MLP neurons of a small language model. Each row is named by its layer, matrix (down: output weights) and neuron, and shows model dimensions 288-351. Each number is 128 + 24 x the weight over its row's rms, rounded and kept within 0 to 255. A neuron's up and down rows have the sign that makes its largest values positive.
Before each neuron's rows, "fires before" lists the tokens most often just after its 100 highest values on Wikipedia text that the model never trained on.

fires before: "\n"
L9.down1464 [ 75 110 117 133 168 104 104 118 172 148 105 149 139 117 101  97 145 108 151 135 110 133 130 143 180 127 110 118 142 138  98 121 147 131 169 168 133 103 132 105 100 104 120 136 129 116 150  79 123 149  78 148 136 120 120 159 148 168 136 109 111 109 164 116]

fires before: "\n", "|"
L9.down644 [131 175 112 130  88  89 130 112 120 114 118 124  98  98 154 164 125 126 153 130 121 128 124 156  86  98 173 105 118 139 198 155 136 121 123 118 126 133 135 145 127 120 154 137 119 115 127 124  93 135 113 105 117 118 129 136  92 129  67 165  88 128  91 100]

fires before: "\n"
L4.down1240 [147 141 151 134 126 121  98 116 147 122 190 104  95  85  90 147  96 103 150 170  84 139 145 108 112 143 164 162 153 151 111 108 114 143 141 121 123 155 148 143 104 124 125 119 145 104 117 121 135 110 124 121 117 161 127 114 115 140 121 158  77 109 129 186]

fires before: " |", ".", ";", ",", " (", "–"
L2.down74 [160  86 131  80 149 146 100 130 149 109  83 126 112 150 129 156 135 156 125 125 184 118  89 154 113 156 179 152 139 127 133 117 154 175 120 148 133 111 134 135 101 154 161 139 122  81 150 122 147 107 108 132 146  70 106 140 150 177  95 105 105  98 137 124]

fires before: "\n", " |", " +", ".", " as", " of"
L9.down182 [104 157 114 115 102  85 120 136 124 170 185 127 115 128 128  87 136 137 112 175  94 116 128 129 179 122  84 113 152 143 129 113 147 167 137 133 133 128 132 116  84 101 133 147 143 112 140 131 135 140 106  93 100 143 137 162 176 125 138 121 136 110 130 116]

fires before: " |", ")", "."
L2.down484 [136 105 116 125 112 118 154  97 143 182 142 145 149 123  92 148 104 174  75 143 152 133 116 112 158 132 117 105 154 175 172 123 133 127  68  88 170 153 107 122 148 134 120 165 110 128 142 111 125 142 102 134 127  99 105 137 107 125 151 109 162 123 152 135]

fires before: "0", " |", "1", "2", "3", "\n"
L9.down570 [110 162 138 138 129 125  98  94 132 127 129 137 134 125  87 113 113 107 122 156  95  97 152  96  88 127  77 136 131 113  99 104 165 128 133 131 129 154 134 104  88 141 120 142 135 103 145  96 125 164  91 132 125 129 132 156 129 120 124  80 133  84 121  97]

fires before: " |", ")", " (", "%", ";"
L9.down280 [122 190 129 134 126 141 149 109 148 111 114 182 108 153 117 132 121 139 153 118 113 153 120 131 127 126 212 161 132 155 104  86 108 161 139 145 134 132 116 122 146  91 164 116 161 139 116 120 133 119 167 133 135 114 120 149  98 165 164 130 123 132 136 144]

fires before: " |", " of"
L5.down175 [126 113 111  93 135 131 119 141 124 134 153 122 116 105 146 150  93  99 103 120 100  75 124 144 147 117 134 136  96 147 121 149 167 147  82 143 130 126  97 161 140 160 164 120 123 129 149 107 135 107 151  96 142 100 153 132 100 102 137 116 120 112 153 117]

fires before: ":", "\n", " of"
L2.down1169 [102 129 109 154 120 132 129 123 119 103 120 104 117 126 140 123 108 163  99 179 136 140 118 119  52 128 149 167 132 137 164 131 140 138 159 146 106 114 134 175 158 109 129 139 131 128 139  65 131 104 143 172 136 137 105 124 138 112 121 106  76 109 126 176]

fires before: " |", "–", " a", "-"
L2.down37 [132  87 111 132 160 148 115 134 105 104 123 144 149 147 121 103 141 175  83 125 120 106 154 129 140 133 143 148 102 166  77 170 107 134 132 105 106 115 161 149 122 132 155 143 106 105 124 164 136 114 125 127  61 119 125 118 176 141 111  94 130 123 101 118]

fires before: " |", "°", "-", "."
L2.down173 [159  91 108  99 120 147 128  81 149 147 132 134 132 120 115 128 112  99 119 130 197 143 118 119 119 128  96 137 141 184 125 142 111 150 117 115 177  92 129 134 104 128  93 131 129 123 125 132 121 145 104  77 157  93 139 126 115 109 165 140 136 103 152 107]

fires before: " |", ":", ")", "–", ","
L2.down1234 [114 132 141 127 150 136 112  99 140 107 154 106 121 149 128  99 154 111 147 113 113 120 163 133 111 103 151 140 150 128  79 136  96 120 124 135 126  75 159 108 130 122 161 114 100 112 132 100 113 142 147 117 100 155 170 141 122  97 207  99  86 115 152 145]

fires before: "\n", " The", " He", " It", " In"
L4.down436 [ 90 132 112 121 126 142 156 141 172 113 147 117 135 122 118 124 148 130 110 126 124 144 140 118 127 119 111 133 141 134 108 119 129 120 137 123 129 150 134 119 157 148  99 110 142 137 135 139 136 124 140  97 156 113 114 104 156 154 137 175 170 111 154 143]

fires before: " |", "–", ";"
L2.down1250 [112 131 110 145 102 123 101 108  98 122 141 116 138 163  81 111 127 141  86 111 127 143 141 134 104 122 139 114 120 141 142  81 149 182 125 127 114 153  91 127 168 125 107 158 109 115 118 139 114  73 129 133 101 118 132  95 143 137 132 130 151 127 117 127]

fires before: "-", "\n", "=", "|"
L2.down1268 [121 101 171  93 110 143 105 154 163 115 130 155 146 112 130 147 150 124 163 145  95 153 122 115 137 100 107  99 131 126  83 106  95 101 154 136 122 116  68 134 116 146 151 133 165 137 133 141 120 145 147  61 142 117 126 101 159 108 116 104 134 143 136 119]

fires before: " |", "–", "-", "."
L2.down645 [132 114  73 119 124  74 146 104 139 149 147 106 146 148 111 105 148 140 113 140 152 142 152 169 140 169 148 116 114 143 151 125 144 136 111 115 111 139 105 151 130 148 145 136 138 115  86 131 141  82 125 125 103 162 105 106 151 135 139  80 152 135 160 136]

fires before: " |", ",", ":", ".", " –"
L5.down1152 [143 100 106 144 110  95 101 152 129 115 128 133 116 133 140 108 147 107 128 140 113 111 122 138 155 108 122 128 156 134 142 114 126 102 111 145 128  93 122 122 132 144 123 151 108 130 104  91 133 162 115 118 134 138 119 106 131 108 134 135 255 152 122 121]

fires before: " |", ".", ",", ";"
L2.down1263 [140 122  71 121 128 139 105 122 128 129 105 169 154  96  86 147 121 112 107 130 173 154  92 106 117 121 123 146 104 147 113 168 126 163  90 111 149 125 101 134 118 144 120 132 104 144 124 126 152 124 134 102 146  90 106 148 157 175 109 104 168  96 129  90]

fires before: " |", "+", " in", "-"
L2.down1005 [130 115 120 174 157 133 114 174 110 149 111 166 141 112 145 141 132  87 103 149 125 108 141 109 149 196 124 154 136 109 125 156 133 155 134 134  90 125 140 130 155 142 131 170 107 127 130 169  96 134 138 159  81 148 142 121 153 126 125 104 149 138 113 129]

fires before: " |", ":", "enc", ")", ";"
L4.down616 [ 96 142 103 148 147 128 121 121 123 129 129 118 154 132 106 130 115 152 127 109 153 120  64 165 136 128 125 134 171 134 104  87 107 112  78 149 159 105 147 123 154 150 133 142 150 141 129 154 133 164 128 119 123 134  94 134  93 135 148 136 197 133  77 126]

fires before: " |", "–", ".", ",", ";"
L2.down46 [ 87 166 103 126 142 109 151 133 129 127 114 130 117 127 120  90 149 125 115 150 107 109 141 154  93 157 116 139 117 171 141  93 105 184 121 140 107 138  87 159 127 124 157 140 131 144 125 128 151 135 115 116 114 143 114 114  95 139 120 138 169 136 118 112]

fires before: "|", "-", "\n", " |", "="
L2.down1099 [116 138 167 133 126 116 128 105 155 188 122 126 131 139 101 143 146 120 126  97 107 156 120 156  97 114 117 113 162 138 103 117 109  87 143 156 133 110  93 136 131 140 114 128 126 130 145 138 147 129 134 131 151 143 157 154 117 153 129 114 130 112 131 132]

fires before: "–", ";", " |", " League"
L4.down935 [146 142 156 133 132 111 125  95 110  91 106  93 147 167  97 119 106 130 144  89 139 146 132  98 116 119 131 118 125 126 179  89  75 134  94  86 115 120 110 147 116 131 109 144  79 104 138  89 113 139 159  87  77 129 167  90 149 118 146 103  88 151 140 165]

fires before: "\n", " the", " it"
L9.down1353 [124 127  91 162 140 113 115 126  89 120 134 104 112 106 111 137 142 122 145 123 134 172 132 133 109 131 157 132 144 100 138 160 128 143 157 132 156 103 181 110 130  98 130 158 131 119 100 145 113 122 159 133 111 116 130 103 144 149 142 149 120 158  97  91]

fires before: " |", "\n"
L2.down589 [113 135 146 142 144 124  94 158 144 146 164 113 130 129 162 131 131  96  81 117 121 113 157  93 101 112  92 115 151 108 107 130 134 147 129 125 108 100 128 121 173 133 140 122 120 116 114 170  88 170  98 137 137 119 122 111 130 155 122 123 146 175 152 109]

fires before: "\n", " The", " It", " He"
L5.down595 [101 145  91 141 149 137 128 156 149 119 128 136 160 113 136 134 136 129 131 145 140 144 153 112 132 144 109 127 161 132 113 126 117 151 149 134 123 149 130 109 129 115 133  98 153 143 158 107 145  97 141 142 133 112 125  93 139 142 122 135 164 128 146 164]

fires before: " |", " ("
L5.down467 [132 160 118 138 132 147 120 151 115 160 124 141 206 103 128 121 114 106 114 132 113 120  89 116 134 134 132 110 150 141  96 131 142 137 102 154 143 123 131 106 155 102 139 123 163 108 132 164 149 129 117 134 115 115 112 117 108 139 130  94 147 145 117 114]

fires before: " |", " as", "."
L9.down1271 [129 131 115 137 130 104 144 113 150 134 179 136 147 116 130 136 105  96 103  91  89  88  86 162 138 146 142 102 111 118 135  90 157 151 134 102 124  86 142  96 146 125 135 130 128 120 152 110 110 149 143 124 121 104 146 108 119  95 117 102 132 171 134 120]

fires before: ",", "–", ".", " |", "),", " to"
L4.down1405 [111 159 130 120 152 133 137 103 131  95 153  99 128 137 157 134 120 106 122 171 102 106 169 123 145  84  74 140 144  92 157 133 131 152 123 156 147 109 146 157 109 138 130 101  95  92  88 120 140 157 113 117 132 151 172 127 152 115 142 117  87 141 128 122]

fires before: " |", "',", ";", ".", "th"
L2.down1074 [142 125 115 117 116 107 152 117 141 132 121 111 119 124 131 117 133 134  98 106 137 141 124 159 141 117 171 140 144 117 123 100 152 159 113 115  78 125 124 148 154 145 108 130  83 113 129  82 127 134 106 129 123 151 145 127 118 130 115  84 146 104 154 120]

fires before: " |", ".", ";", " Oct", ","
L2.down320 [154 154  75  76 117 150 122 138 133 136 122 141 160 127 128 111  91  92 150 157 142 107 107 152 120 122 148 147 120 107  81 132 136 170 110 153 125 141 117 124 167 182 124 119 134 102 173 102 148 155 128  97 161 138 115 107 157 122  95 144 158 121 105  85]

fires before: "\n", "-"
L9.down281 [ 86 123 133 139  84 115  97 170 110 153 133 125 116  79 122 117 154 126 120 145 127 149 128 109 143 130 112  93 127  94 116  95 108 128 147 130 185  75 114  52 128 164 120 142 117 129 114 108 122 116 109 166  89  85  85  97 119 139 123  89 109  77 132 116]

fires before: "\n", " of"
L2.down1533 [163 123 106 157 140 130  86 160 166  97 155 164 137 102 148 146 113 122  80 122 105 131 131 104 146 149 108 126 107 124 125  87 138 175 149 138  94 104  96 117 136 124 133 123  76 150 149 117 104 117 131 102 129 129 163  94  94 125 142 121  96 101 142 118]

fires before: " |", ":", "–"
L5.down1168 [101 135 114 118 131 133  95 111  99 129 116 117 136 127 144 151  74 107 121 176 139 136 181 147 138 124  94 132 162 116 117 102 103 150 122 123 137  92 141 129 105 113 117 122 115 120 155 136 110 134 118 118 148 122 134 138 112 152 157 128 227 146 135 115]

fires before: "\n"
L5.down1179 [145 129 142 124 122  76 138 115 128 151 160 116 103 110 128 122 141 122 126 106  80 130 137 124  95 156 151 106 146 144 122 107 119 117 132 140 132 140 115 170 147 105 147 138 123 124 114 133 148 116 141 162 153 122 144  85 117 122 101  88  95 112 139 173]

fires before: "\n"
L5.down374 [108 148 112 159 131 128 106 117 152 132 142 124  92 122 165 154 137  94 137 121 117  95 122 104 102 128 106  86 112 128 110 165 151 132 112 129 128  84 136 145 122 165 118 100 113 113 115 130 110 139  96 120 184 137 158 102 144 127 133 158  99 151 133 134]

fires before: " |", "\n"
L2.down354 [136 119 121 117 150 136  93 152 105 146 137 137 123 120 148 121 119 118  87 152 128 171 152  93 134 138 115 125 130 106 127 132 132  99 127 141 101  93 110 128 149 115 154 138 112  98 139 121  98 129 132 110 150 164 124 119 131 152 113 109 144 122 128  81]